config = dict(
    head_dim=64,
    norm='layernorm',
    bias='none',
    init='trunc',
    init_std_o=0.0,
    lr_head=0.00705,
    decay_shape='linear',
    final_lr_fraction=0.1,
)
MLP neurons of a small language model. Each row is named by its layer, matrix (up: input weights) and neuron, and shows model dimensions 176-367. Each number is 128 + 32 x the weight over its row's rms, rounded and kept within 0 to 255. Numbers have three digits each.
Before each neuron's rows, "fires on" lists the tokens most often at its 100 highest values on Wikipedia text that the model never trained on. A number after a token or word is its count.

fires on: "a" 16, "t" 12, "p" 9, "g" 9, "av" 7, "at" 6
L6.up1095:153078095083171164128131126112169150145134123240128125125154124132149142155169112095176150141102141135096098118080130119078167139139191059167131074137176135102175107147111105144096098114102134137143162194143083135134119135181152160167087172112121211087186132102164079103088147123097141112090165107101152108133089089069160131109190118135138112140180122078077106099083192090145141169075122110148114167154137116093091117084134189097112145114112067108154160150183124122131119093179112081098150150194081111144097151106138097107119104116137062108134096176178069114118170119110117090

fires on: "av" 27, "l" 14, "on" 12, "." 6, "r" 5
L7.up2123:105095104154207126104094101082156110182162135145133076093097172126060110106131141076097092107037114120058136145151079084158136131114076101107133148087112069200152083154131117136131159162173153121094117154094122114097096127116159108109127138207099129091158123132135130162087146195143072126142165155137086111109090138079114146120154139156164152170101106144114155138118111118071156089168151109143142099131120159087145177110112170090161178143125154147160139105123086099164145146102157110155160126180123154072124162113098100141031119113194121099091158122092168092107135103156094117

fires on: " or" 31, " and" 18, "ically" 5, "ly" 5, "ver" 4
L6.up126:122088126163114156117165082110162128170142087125113129135128132196134146128135113142141120125089178118107104084135167147164129108135166111174128140109110111118119212134120188132142130070102159087118081144109125187150153135108155104108126105126136127124122135096148098144129117098175130128119121103162133115086151154080132117144086179200089145138116180145173054156111096105142154129141073124142151116148146201088083101109102110148130131098140093136130122142137148121124106164148123145147164189142107136093114106133185109125200092133074083133139091123104142106148101090087065058

fires on: " the" 17, " a" 15, " to" 9, "6" 5, " as" 4, " for" 4
L7.up2134:087121096145091155177160132050169090164151125170158069099145113121128129151135133080193137121112089075154161048194139168141133086146114138101081125099099124180148117150090119162125105151100079165120119162120178134094180103073134157152108121139191103090086094112110118130084078115100130158133110045153177090065101150155119078123059105175164169072148173146166106158140166055102120130124122094153105187166120097134143182138118176148136102085106168121098128131141108091093165097131094132109137140102131171073133103173102077140120130095139126126177109118099116145116137169169085069

fires on: "–" 21, " round" 14, "r" 12, " with" 7, "l" 6
L6.up1062:069116135147129150098153110117154120113111143058219101114134118138033190110108134137139115127148118151114193101087136179105185122105120105094153112033130114119098141184080100130152079176088067101101157150089114136163107089119094131146164176152113114145108130193172194136110096167070153157080106142146136102122129149136176142132089128116129175129078108149087139143174152152055154171149153137062183079104098149166157149157132120180081141156151091159210115110099081168126165107110162105134104163113111094126136255138118121131122073129133155113116126154128116096134128054160086108

fires on: " and" 18, " M" 10, " or" 9, "-" 9, "ep" 6, "ic" 5
L7.up410:155119091111115107158152139138182085189177163116045143143139174133148133024122074142196124118109119076139099085102134126124131144124176100179120154089091189147133096132066090161143138193104129149175104134092145068084145125119186121131149114113129109130148112109077128176143085150095168106159112150140168159134148113133101149137122173158122119190121143109176109141112110112179085139133106140103163115146083139102154105124168112151129151102104100129163055113114163121178076149136165116140128138174139111170098142142145149108200098118101140156174134138121071127134174123076102143

fires on: "b" 30, "os" 7, " ob" 6, "s" 5, "other" 4
L7.up1987:110165118053089157102149127087093131167158113150069102160153102094132083123059137136096147148135132159124129114136099151165095111076144101122153096133152115108138139145154166169081113115187140226150125134133154135145069178065112128153125162097012140136123118144081144168167140160110103090131179134077144135094096108149132079134116151177101209129110156109098068075100065132174095119101101080152128113122168139110089145119140142101159078166125191098097103159125137144112110156137091057116164160108120092161102048145153121121063118139098131096112169130148097116087179108162149156

fires on: "l" 19, "u" 13, " L" 12, " Re" 8, "we" 8, "v" 7
L6.up1204:127103097151123152188196109121154062059160156149157171120200146128092101167118118148128165178142162155172114128173107153121106211143134104122117113160153108146093118110101123136105099143052194166132140090131098189092130147069149160139120141105132128064186098091131102177144151145129100141101123129134122107115125098157110151128154119111103120110111092128116154145163175127116096114083175106100086135061069059072117110129145119099138163116177113101139131158130112199101151128123079143038124129159149103128106149204090138106117117107127136122096142164063125110086074100147123147

fires on: "b" 17, "d" 15, "m" 11, "l" 7, "em" 6, "s" 4
L7.up151:110148093129122147141109195161082142146189072184079109206075080123126112174100114180116141164116152127075165123084119113103117103102144094110175120141101088125147124141131126119136127147097075139052156114173110127149102142069097130149176185093087148152147095203109098142122124146096079107114137166109143135117059206165158088138098108131151133137158152114136082161126170079119162186140122080099078170142091132116089113126161084122127110118131144153167114131146163160103148074154138125147176128158133142110132190102041113089181091114091148132087172181109139158073102153154151091

fires on: "i" 24, "est" 9, "an" 9, "o" 7, " as" 5
L6.up1364:111172116123135138069156078120118150109113145158124173100181090070181098153139136073139195110125107124072143112160104126162058108117107122168185085139148157148129139104166158097102083124076132132106073113101127102138101165098079094160103116123121169121049148114169135099057139179099155144126083125185174124113106133150102138142139134155137106114119108139134139122083156099158166126100083055130146113134161178163124116101100171124166107180135133106093107154092112096107114138097142154191105125138130153136120098196164136172163202106113143150166172123193119166089149118128162162

fires on: "|" 34, " of" 12, " as" 7, "o" 5, ":" 4
L6.up2234:087071097089114125154104156136156130130163067126097107169103113077113101124143137155126108165127129135104117138139103104092081115140115147108170169150150140128142111110158201136154097044169141102059121114153149168158156125062128060141136167162183104123056101092133155139159104183091112112136126082094166128127108135145105142089133174187123132110193158107109102171069118115137155086082142155126150094203137145156115145162111102161167063138142113116094145145126147098096106121149099105074130143147108198171120102158163106118138126116097139148092155098165132152075094138121233106

fires on: "a" 12, "y" 11, "h" 9, "ik" 9, "av" 8, " War" 5
L7.up801:157093186059100151142099108142158164156148133128092109129128121175144065181085155167050130152132125134085135129103161076125186156178104094116075116117082145130109139137112120136147105122173128115058137125138102106154113092138130151083121208157175129115143143124165111093170121146103091132141118085125148106186090117072163123147136081132156119097129138120107143118085154145151098098158093125127154150153166131141135135128075134104131180106095135129199141061136059172093130145166153137132068138163115131118149103051113074157058131165110138167098149224137130118132149130083144142

fires on: "on" 32, "l" 7, "u" 7, "c" 5, " Fl" 5, " sh" 5
L7.up956:164132131116193143187130135115116134135150141129160110071114150118119195095151069116110145132126108133075168133116122129080164185104117131069093084122122058119148080158150187198129103153056099127183120116069106193088158178094118086170138103136119117084133119105146108111099139135170147189075150121109129076106143118139092087145069087134158155111129119128130164166103172174189115100171107144106102124077157123141187157153133108146127120141136144139193088144124178110145214188118128133106172067201171157119128139125132110124165100129097131124142153117130117134143116047173106136